Weights of a small transformer language model: 34.6M parameters.
MLP neurons of a small language model. Each row is named by its layer, matrix (up: input weights) and neuron, and shows model dimensions 128-255. Each number is 500 + 40 x the weight over its row's rms, rounded and kept within 0 to 999. Numbers have three digits each.
A block is one neuron, or neurons of one layer that tend to fire together. Before each block is what it responds to, as a language model described it from the Wikipedia text at the highest values.

Responds to: Commas, "and" or "to" right after a noun in lists or "used X to" clauses, plus second pieces of compound words (chuck st-eak, strip-s-earch, watch-d-og).
L6.up526:509489418512481482493529418541608570484399460442508463490432523549535476465475481492467540485506530496511448544481479518476496515442484525554505442521542470499490536571467511471534554580571497493492416570478576498431502492435463514508507538444473498493493524492532498541503521503437569483516473506534383455493477395581525532511486432531527563497472489534488455545522512522444485501511
L6.up1116:603489444537442446423488505452445473497508520500471470471494438523451516574518476548549506491541477470504552428491493569513568486506478479527479513502504443497518529483480471591463465486593434490479571467548587579543460469511519506485537558587479485498386481506518483461491541484460459433432512503452470520492470477442537602512502502426510483537557458511505504525501548569496558527481
L6.up1177:481497483553395571598492523584517529494533527498426484582566447541505472557489491456514472457465472536500524487502553552430480495422479489551539586437460482524481476486475498472581497463521459553638485469560431533462545474515509484571484483503496628560462508558539525514533438469530502545503466529466482514501466469533503469500443497427475549509513504497462486501549525571446509529469
L6.up1524:479492500580481506452542566551546471478519524468482475539493497578545507498520518486556498439461572519581550433505444524495523480452429539488568546512489483521474514583458505537505539436505488506534556473512448477565469503493502494494494561534531555511460492558507493556506530500412544478495455508410447471496539522602549597527456429504535588455497556481459476480530511549444539464502

Responds to: Fires on the last token before a finite verb: subject pronouns and relatives (it, which, who, that), also, closing parentheses or commas after appositives.
L9.up1414:520504459447482466455516469519476495531452484414482431502513482480407511447563469546543503535541487538544507508496505495495486487448488571463469527419515490464482516454546520507492492546483467529499543493497543463506459497540489481520420579503507454540426443502513549536491498533538445463570500490471471564539494471507450559600473516488488546423521569485443482525498551482493484564526
L9.up1434:557541512488534436468480523483546478509477494453430457591489481460439431524516441472494519430519548505508464440497438487500497564456487538513511527419510475467504500467444482502480437499474441494564496469529517533463459465592426506534447551586561448523418538495505501505430468568526421493445454552557453558529478442512539523557488492469494439391551536421452496542574502495478557494415

Responds to: Short word-piece tokens in the middle of a multi-piece word, often rare words or foreign names, e.g. equil-ib-rium, Ven-eg-as, com-mer-ce.
L6.up66:432560473591472529523491447523504471453468500450501490504544553482437486464525532527487428566449550508502574496471540511419522498471491484484556565512519505552465506515603495565455521524469505527594497520398469494475565426440498470435530447473523574532509477559500515493523515478541486477490472450460533493517510511588471469495499523502589553518536477414390544552465579602417566530446
L6.up428:515496443481451429489388499532501496476531512471507509473563465480503526502569453471481549484536500521590521562493561454456532519450466572515573622473471527482462458439483462521524482514486473512476485528530519523478475493498454438486496542510513461555457469507508531492491571533467475469430428484515513542516534577535508512569495487553514571501476521445501529505437503535408566474475
L6.up668:523508423495465480466487585475556511490518535470509516498465430523417461437474513463508541480496500490539485519495490482495520487491472505476512555458449401517527456487562470498428478478452524516523565443486587485454560519469447533550466442432493533494457494441480519492571509524508534420469409511398574456533478512512465466542549543495573496510576505473482531541516582513438575487443
L6.up868:494566446535475471537490445556464531444482549494493490496540542521484543478498521509476428538521523504526522526541490524472487424453531543470561513442587441441503477408588476505491552553476550510510514471505509506444474477482468468518482439468542537568436465550520510511539526549478542479520536411461495486522500490544466492495522517496492564514519520544384580586502520502490545526525

Responds to: Word pieces continuing words whose first piece looks like a short function word, e.g. a|est|hetic, he|ar, or|ph|aned; also particles after verbs (came under, gone on).
L4.up23:512531495462483504527461475515544502475464535489512494526548519489460489501516493530542462531546520505515483529528465547489546509491470531441493503504525538564458498491505451529460441434555543555480522505440509479480450523495473551550591556526524565486494488491527436493512468513502468521461482553483500437485480511446489484481477519500524511484450538532474524487490554529550544545460
L4.up62:490549463459545492549541517525543532542480423426484443531520484491485451446499512507477425496523501476530497529496525456567421545544478512476539488530444450562472498507472437439470530498492471525531542533432516491513529519511454573462562458464483518462567462515482529509564543571469553538440520479457474502552547518526526501496477497528533454474503537525511535536578539507463547472480
L4.up822:575436523485517520462510563496601508486471459525474430539478510489545483488440455564549440551479571520519429470437539492402530563483492528516572510441545491456512444539474565446508512504531520504536490584544583511461574440496449561487505529493545498507516469429509490582487454550520504484481592458489434405417511583500474513476458559558497489468508564491461498540513497534506514516454
L4.up889:505549500536472602484474507482524594503439443455506429517569535504527542410542470498517486534464560466484403540515534521566508504567479507432503491450483404516508572509527508448455479472576496484487551508493561482543485482458456478424543444507535524485466488491580443544436517487502508466498484441538517484539525448416550475527535468455491518472505551441478497516480513507521431519516
L4.up1027:522513538528468539502455511468505538476453448446489414500540531477475471467492550500558467513526495512509440519542512528468585532486405560537541486475540394521514498582550487487452446476565514549490460548467466483544526433504458470486588541523519510455485490405548515495501515455580500507510533556466518449547501489430435535503476491491540530482442517527542610502517526542552505496497
L4.up1190:487474428518489583425490557552471507543450547514520467435512480441507421476488536478488494555507482545538469554496492525474454494519520508528545590516504496498499493506487508501507398465489439502481532542501552515513471479541454568466494484559507533549453455506525500564493489542613591430464591486491501436508532439539441506465508504468532520420535482447434491525544507531525496522450
L4.up1196:515533539495456488541577536477551501451434419533521481493492537510539471488522501456591532533458553469462525493442493512460548489540442480539491562507491464502569443449433465484458500559561504546493491538552486455522501423497452483463534496495472486506454465478451476513451555481476467547487456503483473467445475456423490488507477511439512462455475502507502544564525527470556527578386
L4.up1415:476479552537480426515494502406523624491468530497477458517524535499470516513467533481510461496483443559527439478537514512435510522505508509529495460466471509493586474570514510529489531478519492537494557511515505448541468493510486507513539487562532596459472526412480523575447511500509471484462453416460458482445505445550459452502468488502544468450530546454507475499505526432491467518481

Responds to: Commas, semicolons and "and" right after an item in a list of names, e.g. "Chrysler, General Motors", "Moby, Beck, Badly Drawn Boy".
L4.up107:516482498473505536446462509476585462541445512482535537485474485460478527541534440523464508451455525518451508458481462478504472471461487540459480539514478503583492488539451514548491453442457492503517460510547454554461497485487479517463417519557511558487549480466569533542576564541534472485469439563484487574505497488497490531488431603454526534460540537515508530473459513490469514530533
L4.up632:532516510455442527549493510498586556484519495511534495519532442535492536558497552530513479464484539522556475501519449479460513562522434508458500475519529483505514525596516478465499481498496490513497566481496502514511506493467485528550465528467449542528516537455479506491473546562507551513482405563454466466457559558549548439494468544562530475503599472492490560440475495465525456525519
L4.up805:551514491511447473475533558530502459394423471489486530499496441529505470622500438499528500465465472526534558509589485593518552476435471581476529461467458464505537481518515527424514510491408468522549529461518557529488582504519464504503469475499460501493486495497495555496528488598513544505479475484463505564533576443510451519463475504440563555539562484456509450461429529571501465540429
L4.up989:600557490491486475552494528463528495481511515517461519467498452471552383524505488508473401516483457589466482580520448618514461493414526564527524510437490488515468470506505462501543541470475409487550578479467485509534521524543521549542482532565542527495502518487426531499609462536547496503463406514500437473554422553537533481467430524525485484476569531541457548488452523526405423478397
L4.up1224:569508486487498524452466536487499434503427491511524446514457473499487549534528495461503458487540520543549492471573459475498507520441487525471479562375484514476457451511492470498465552435490522490501432418589503479472494500520430462499477561527468460539552536517540533504574459546489507492468442507492504504493525518490485542519437435463516516545549510403471605510410484516403486536471
L4.up1392:589484526519409496517504501524446442444482526514498457491435488535531511503535457535496462457505481487538535498493510575461499526467507587487514523533501408508554500549492508444488510526479537497424514421546549414477429514536446476590427452507463510478471515474500533556537489508522516467501478465489484492495443438466488540451435498521511465490614466481493534501499496540524465460435
L4.up1409:502491493418492455455489390511473453479429504509502442458434483468465484496503453554542500496535545499539462466536516503496491560506461480509521589453539412502489454447521459555547471467536513501532492458465538482584414480457487449526522483472554468438536551529549525512492480519493556541536488478446428501521517474449493477501474460514553507423509476502529531486493518571522526449559
L4.up1488:513538536575481426400527537488505459498470513532497557494444512471454465516535391527551555495520449497470562483483509593469503504476506599499564546443507503474478504635486500471510550481546487554484478471577529545518504480478490494473449435510491466502488459498582481489446597524517503515470473480476498452536481505497459527460455523608539572527608479469500536533475493472452555518475

Responds to: Word-internal pieces, often r-syllables like for, or, er, re, as in for·age, en·for·ce, sc·or·eless; also table pipes and heading words.
L9.up54:510550513522486506445545594544525547482464475509488463425508493468501466531563577548487517557536555555559466516479474525459621514513424513475539528490528474535468388510523534460499472464516521584547488578455529463469454490504450560477571490550579503512441484504486474452402532474528472484416541410476526486439560484581495503511552508484592507464514501423485465445537502586513503568526
L9.up542:561465478536438480497506494509571555495476508519483530566551515506539563553512499505478545539501549489460510505508525453491498541452386519473569494482492468604530399515456516449465478406447528532499436521483496488512470455551490512459538452530448514539436512503476463448486541444503471535461515451501508491474530476545505449509486483466515466502495488448469577477508453489500502510518

Responds to: Short opening word pieces (one or two letters) of a word split after a hyphen, open parenthesis, quote or prefix, e.g. scene-st(ealer), (f)ire, dis-ch(arge).
L4.up12:493526448496513512506470527536529426500462484503522416541484509487527473508493462492490577439503526511471514467554467551487548537490561516432531540480375392540490472507531490431455479525485456570512483515460517505491484532506479459477510483546501493490541541401544491573458493507451513499538474519539486509528489564480592526540486522561463557466505483458478503441482508449487508506480
L4.up119:527461494462453523539488533525559529509515548517414523554505526538465553586547489485507467521462502549494505546474514541531489464515445481473471470503530424490523445491504511478496434471384491530602470561492490542542468473516480413420545470527545494518533517541445449463538493499467464533506511443504540488553530504397516448518498629485536518519465505517502527548456513490455524474498
L4.up175:510567456552512486550528576480598549463528514537480481486472566444505506423493494440405455502534442512449457529571542500463499526519458517481531600471608454541457471456543485501477519510474455516489491566508522451456459453487440509526511493490545510511498497398491519526496559539495469453469487537447478513408462523488478606513502537481593516482526551505458568557436488514456462487473
L4.up596:496506469536496550436450502524534538481497480522432497541569466575470509552520482456418497505502595515464531444482511525485540491473511492458499536529536535524440492493497567493541494491467460533532460510530444593490495518508486475484495512527549548517561558559460492442567515544516569535493432516499450524532511465557486513517494501443534554557539482452448514499458506536450500593410
L4.up1109:468549510495460511487455463453560584391489427496505543502556485517515521572499497454523459500438501524493511498552453491509571442498487500504494557510437460524511486508528544466520495499537471459459461477549434531508482556518517500500455515480482563455456482494594467520465524567533526455543454502452556562450443490476517525555455521536535520526565502463508465609586550581504516451556
L4.up1120:566499489522459470510544559511510494436476482460485473579483508560540422559508529446511510512550523515497447530474557484510501404496461467560539616466516486573458424500565518453481476522532493562523488514462509519500451479507481465605457504459500602573450495480505576565500455524513486467534532465495509527474482521490513512469489464516558478437549546500425528559422527457491526514428
L4.up1175:515521485590479493484526476507613500493498537478494467483477426492452487587478512486475500501491498489479470550507528462449481437506466497514581572448542522536506479484515498532536448513529462576506540541503502496407496420543482463512532596437515445479541468472609506506499473528442524486488423548453521552510559482532491510508437538510560528521548517496475505537491519453453510436502
L4.up1515:506489517489403548532479572488485502443535537454492536533542472499532476537512539482491529473503526526552477515447458503504552457484474503473584508486489490531527491483562513463501519521430393543608524503533474536452585528570488567463497465464496477568453530523527485570577486490462519557446453475474485595533557483575489510519522439552534524480554564518443508449447528508460555451493

Responds to: Fires on the apostrophe of possessive 's and contractions like it's, e.g. Lover's Groove, master's degree, Georgia's; rarely on World or then.
L6.up58:593524459452449513494561530561457487497456514408515506579525534563442504481531476461533488534450571523509483548458441512486476551537446463453492515504487458461578479509534409494462506490542486504537558522531509538428455474507474515493446545457473469559510528507550513518451548460489546504543489465523537505459451498533496556553510460531579465458544494447500505508457500512539495490489
L6.up316:553540477541476416457466547465551511483509470428516510570474505497471497560498444511475504491531488472520575490487537534454499451450452432488551488468529537556573512560542480508490490463554434576462562529454518476499506533543500489517445502473488519526477527474509540484519520500495502556535470479446458554529474496609492511489469519503457426503510455393468525513476531489515502420418
L6.up508:509537487508524455488466448508477462543443485445465520506470542535494444481476490577562508589503420525492508541528563485563483500472512464530514485527540531535443511443481467493481493517593466517542534483454539504458563491522467465488570460498482457425504519544539504492497540510531499453538458485503487541523523533590537459527472445501514497421459534447467419523534573568429552518488
L6.up911:509478499479491514486464486572485499524431542495451482511482527456504394513499509526482531429540504551469539519548500555455482502445508556498443554494609491529570526501589486444447590484531474544490536528529528509480451437421455455500534537566568509534457517475520553487497538544520505467523447527497502483525488469524575452505443507432492513496545462446453458499424527555499478496448

Responds to: Mainly the hyphen after al in Arabic names (al-Din, al-Sharaa); also mid-word name fragments (Eberly, Moyne) and line breaks after section headings.
L4.up35:519499527407405487513528483534473511453463530500472481515495483536516469563491446541526481515469462538481510459494383549534511502560532541588524495474525442458503471475558511408480474523567443499473537439471546587492495524528454502548518514463528497516505510487552516478502540529482489496539470476473424489498463532512529517482466484454564532542646483503472449588517535431511532475516
L4.up135:551453475481488488472511508456587506509458447440473471571498505503535498502422504557439477553499444459469497476450375537501442491567493437488497562464479453467442486506543462437498482487526481549545553463487533529484428504469494477474496476458470529564514540544480529545542586537589486579465518466499593510535529441547513602491472569466516491534478486472493471513471498474486471519525
L4.up231:518523490392509494459527505521517511492483462505456435477514534516549454519516478564558504509538424519488504455484471541468519513512464450418484522512525483496500465453458442511446493463573464499562493517439535446451536503539529528456399516535524529568525482503504537510472551565469530557532540500477525476556493565501456585519442515462516492492505566458453516558518552501468486544509
L4.up269:470563503487466474456493506549535537493491512474536437512471502450533496453448473463512566507507512446495478485557515499516490539476436579433548484473493430492594479443460487503454486497557428602505566554518503470489544542526467514486539567440559515547529498507469567472522578457599540538431455510454558513475545510515514491528486530498563489472501603469496544540469462448506477486480
L4.up377:500569456494433502503496533475492521515480509477477476494532584437493431570519502494395479514498555517544508467448511583531476465500473501468516536537431480503472454499505525454459480540472420541490502515444577415407526494559482465447512451495467480553489537529487522450453574580570529501492521495441486545464539438501465516500499555427536469510480489450506501520469501481536444475435
L4.up922:485580472480514475484487458516514485464468544485414492526521527442499486493585558466465492486557480504534471476508447499489514550557452521480496523520519509495543483491449516411509483512487506516488450533445411513426467415512453503455564571501521587566466478473500484498452508559435531543444549517507501452405450483561450527501487530499636591485502522527479494514438550478472447524442
L4.up1113:526564446551461541482508541557503530506454523457435490465463566446517479472509494518508489438611444531516540494496442538489490518440528466521480493517536469512464441472520486497465424499527483529515537496467476463460518484473519551499474490503490478563514526442485552497430572501532486532515510531532462511460519572546463489483459482468521475471452465461473500579498498465401500455512
L4.up1472:497453506480489493542505521414487568519494514438493482559481551500511447560516534446437444565515488475510456547548487518468456514476395512512524558454525462556480446487513479467451494505522412512489548476543501474525452538463504497487562534478523541518468544477513533507503515524521450471464548447509536524523476518513473510482517557499487500488478499443521520514510495465552543441470

Responds to: Word pieces inside foreign personal names, especially the hyphen in Arabic al- names and the following syllable (al-Sharqiya, Al-Shaflut), plus Arabic or Chinese script characters.
L9.up949:532497490457517524562563477504504449514459585438434484538582467485520500572553518475531479496488477507502544497467570500542489538461497566525485444476497528540568538482566485463483481436491483518557513519443547508451547453491526517488547484588479531577517444528475555512527486506476518501533582523536501521479486539425521422527495516451518520535521542505417461528523446466491448583475
L9.up1303:520504547485480497492567438557563526430447515446374501515542552474499515517495477518509527535592477481500452527484472524515483501514461564432485540505582476479520434625508549494542454517544407565463465559382474598465503558510485454455522546493483536522546592546530487475534486545496458550524531498503499546520475461483466459463511549537519447525508522491466542561476513494469481458503

Responds to: Word-internal continuation pieces right after a one- or two-letter opening fragment, often M or m: Ph-D, m-ole-cular, m-ile, N-BA, LL.M-.
L6.up261:522526508510437472509440461528515551547533506462470518501512558531499532449590528550512483485549457505442492477501487470529516488433541474506510506502562463521440477502478493533535438496518426591534472568430539410498428523456462546509492480505500520577444473525492473434502543479520514490507569516506547525465583464518556504533500541405450583519483522539493462518527517520480510478540
L6.up734:493544466461508556446550513470482533546450509478496452507517461524492500495514505511426523505534478577517530460565457456493543552514529552509465456520521466481491489556525524435499440515544434478483494438432527564503483574458490463511537537533518553583526541495522450477513517570447575485537532494471504513493524436484519405546467509469571575452518543573475491550442546543510520503519
L6.up1293:571519463536443477488516559541526580478517471529477466443484534497448530544549490580507524522550466561494404515525498496529465515528466498510560468468515439519490473544510513466542424519545477556474489576525509468501424406487495564475502530474552531542548449457575470539490452505531455511530501496498496525430483492430484541460441523487489550526528523521490484553511537494549459488529
L6.up1387:479487519472419565486471486523566487517486558494490511510502417553444494541489535554471508467508464544528467578485494442488523547443502513509497567547516490511468443490496512565492434503521498537479540546426531506453495601523476502550476494497494377532494529476526496500486538515519552485483563534447514496458484516503552485492491499536475539519503501546480547448504514531493509542521

Responds to: Second subword piece of a word split after a one- or two-letter start, mostly in names, e.g. E-y-ed, A-w-akening, as-yn-chronously; also dots in e.g., a.k.a.
L6.up172:495568527471412496599458497484539448542429418461527534532566480445469511493557515555583480500572437501498475520501468419514494465495450487533567471574454500559477495528579423398466483474534487508531520527485496514403501435500474529469551513475535529526457451562564543504506412511495521464483470492505526537429497497528463579501475473468468532521493520498442499458480484496436493561521
L6.up720:524555439481563585545528603478491511477512506384513464426507458491522531432499552485583540497513454453585497457481480520495551504525547514518551412531475528522542494542516456459487435422514533529410435501478505479488545480521465503418519438453486467506536464467460496538490563536409511469474478487475514501492408523544554470541509518466530489496494555531515555517493525562512568553460
L6.up948:492549485494462522504483526547477472463446418518490513487497507442492493449550435486514537450489513504592477477517435523493448507522485560509445581516488466598487519553543469498477419470527438524555481577549415528433438493502504580470526484459519497517553528440561500574452506535493503553533520511525486446488523462603461502506475495497567549473565501476501508408547509477552489522474
L6.up1062:520522483483533500568519472473476505472441518381504500442503550440480435482462471503488492557465509439573460488458467504554525549492422432492498505523499377475512399530529428465478546470516477532574492557507484407475556504479487545449499561494490567506535538464534537559518468541431518503486577472451559475442464574579468499523517506543491533427495595505503558493533587506515522511443

Responds to: Short subword pieces inside longer words or names, often a few letters after the start, e.g. unpr-ed-ictable, aerodyn-am-ic, Mac-L-averty.
L9.up173:494538501549423501495464475513543570563523573443507422520454497480499494477462478505515452456554527509453484492493487524473591487533448451490479493478538564497475498531518566492500495555469445477564579544493505523413563564559418537486486449524558522469544482437497479448549502559476518468487527496477547470514510487507484492531496531523513510468519496455479516486483489522473412448509
L9.up1489:534541519519414567491474490486538551493507508490527426414475453507531462478539511530435496474511496487496461493533485501482595506388480440473495558435598486492473403464521469504505480531495495554577452537543475532421443492479426473442478481479495507492614503515500464514524493581512474505499424537509511481481527454526516527576456539503567489481477550465472475487550543557491506552445

Responds to: Short subword pieces, often single consonants like s, k, z, b, sitting inside proper names or rare words, as in Bur-k-ina, Gott-l-ieb, Gir-s-u, Ju-k-ebox.
L4.up157:528519539426464484468455572485513542478441468426499498546508455449495512521504530508479498557530459538583446483435502510469521485429519511482555487574443518567535559573544571476468473540505500571545465582407516477453483476503452537464515516505511421506479517492516402485494489477540468571494461510517567465484400513560485460482501509524502490459453495491477553431467547513550509427562
L4.up228:537495470493515434434455537416559541475520461489478554514452464575530526483528478507471535573447482451489511537445471474487543492466450469462561501480465478471519557563516545491484485488414436520496558524535473487525495466576498484525523482506545562489552570462521463499506504583487541480469511472529407452453478437557485618536438478538422505463601449510513478497621518501440540509547
L4.up247:535532507474477497587534532542460486504549556401518528518495504506516487445517527497531502507500527456494503501441437493504561475524544414531511513468516463520479527546551477531528449550490497528548491494415515459471501386474491509516491543531490548483550473496584466538504475463548488562478512545441484496531435460525468578508458509483546550488547475504519476508460468512545599518566
L4.up564:466517459483474487524546557559465495504456585460460545479550529527485564429581430491548483493511538519441497574522468468505518448433522531518549583486514468529486502527532441523480509511467407490430463501462486513525537465406499504523533572401470526506453467569445531504471543546489451534519484521477515484617537491493576497456488493508483498526571525471479552522542469473476584493435
L4.up637:496497525503507523474480530504557507484499550470486449535468511537534467516505485516436446567492581538483503605465515565482530468502491522416482529505488502601515460516484531477561478598492565532531555528541583521456467428492446513467507486522487470452478564512591486480549482551498488514482504498513526443516456498487520486484495571439518522535514520506488468499529524446498519520471
L4.up774:506486489513449450479455533498530476386483502476483490526485452537522523468487448490547494482503553439544464544511461543458567461465446450487547453532555455539496521455537482487462512546495543519482512519448481494507446416501474513491539544578464444477424493528499486497469540593425513552487487449511393441524539442444488464473522525427575489429541483550513512454517481519519472609492
L4.up1079:567485464475461462485516517476503473517517545495486420574508462535520536533435580505502501475541544453508466464483497465502485524536472451511580555525486490549553554560535549467479487539519486551501533520522490542520471485529497536495530391529507541469466550507539437501505501541489547471544517532467491491518495501452472462550457553495509519413570525513531533532587514517479516470468
L4.up1186:497520517537502575515533503489509468558502478450468489518471510522568595475550537474493498515555529461584534516481511523455555437470502517552528503485578433528552532478474504496469518513512499511499470537491497511444490482566417478449470441459572501531585465447534475463473477546459526494461538449545520479527547455501572618496505490431447547494525545465475497454487531495523442491535

Responds to: Words right after a sentence's subject noun and before its verb, mostly also, plus commonly, later, even, which; also possessive apostrophes and closing quotes or brackets.
L4.up198:449531462503518499437536543555542493505430454498537524500465520488410510505503513525468508493463468521492431514504499487513442502452488511465563574423527482475503488587520539484485484600488508468538543479537547553461527521441425511504448509498575549577502472464494500542465466490503526468482431522453457537522524467515510443514490484526517529424498514509496508522470568551455493519438
L4.up362:533551491533502492482494557511450492498507577464517479516526554479541437541482494522445479461505449451426550492520503516540522559468441510530439544411473507457512575518539516527524487523417416535521545529593543533431476536573464540594470451467556491590549425509527459493441566541511457545449505590545523484555497442458521544526427512528507466427510493518466551545493552487484528531523
L4.up406:533521483520504461483440483464539502454458555489483518493583466483480520520509517567406433451456504486493437541513486496518512536431488531451503519472575521497405480534497554540532488540423448546573458538517568577478533445433497376523518558424525490468474520515517505488503496578486537476495417526491476560551491503557505513538504496553513477559542509437503524449417565557406473489547
L4.up552:476506450466473489505475526480509518489437505500505431551470411473455532519491496507472522507447467575471504522564496456456470459469443479445524506408535447485536487573499481506586499551536498524469546494461548517433504502523456469559449532456543486500442538514506480469432556522510479455411491581504494493582505475551510553505457549522474495436561540473484541547474505490437447549523
L4.up690:499537437511476486551536511450574513528557545526458510534499435538526510434530551474442522539529456537492534520495538498413517448480454539517518530450546437441561493487495477478515507469513487533495501494453482458559543455422474512559506506502592530572532538545547527456542490467530475523414513543514492456546532532592470600506472529453548490487551469499455496478464507515487591528459
L4.up732:429539436532484501469504545546464516405534495437500532476479474513572536516507536532494612417504476500500506537507468491460534515512505445467480498508453475486486565497488521497589385442506477476593493511549542506491487590550516512595443463526578531527489519497536481492438530568423471526522500469500451545555484494543505584537419560503547482516566493444496518528520498556487471439519
L4.up949:541554487539501453482532466477523529430494508528479470544473442526523534534523527496494526492420503517484555547495489538458572560461448518511514446447512518479546493502470485539505485426496456528487445505514571496497512484485495460465454566518472535533500484539492490431468480551508532531515500530527453513489546411508499491543475515451505519538592506408464518447492499515414478582471
L4.up1417:532466562536511536536496511493537522414522502471463462487457508491540537456504506490475534489447466445562482526458494563546479537518490574475467462488458452512450517523501492519537527489393431479574517526517550563508526449502467519471461493419535557497474540547476485488475510555410522534472518504527535493505525456535546483520529553529502504555576473486513537503439508434486518470525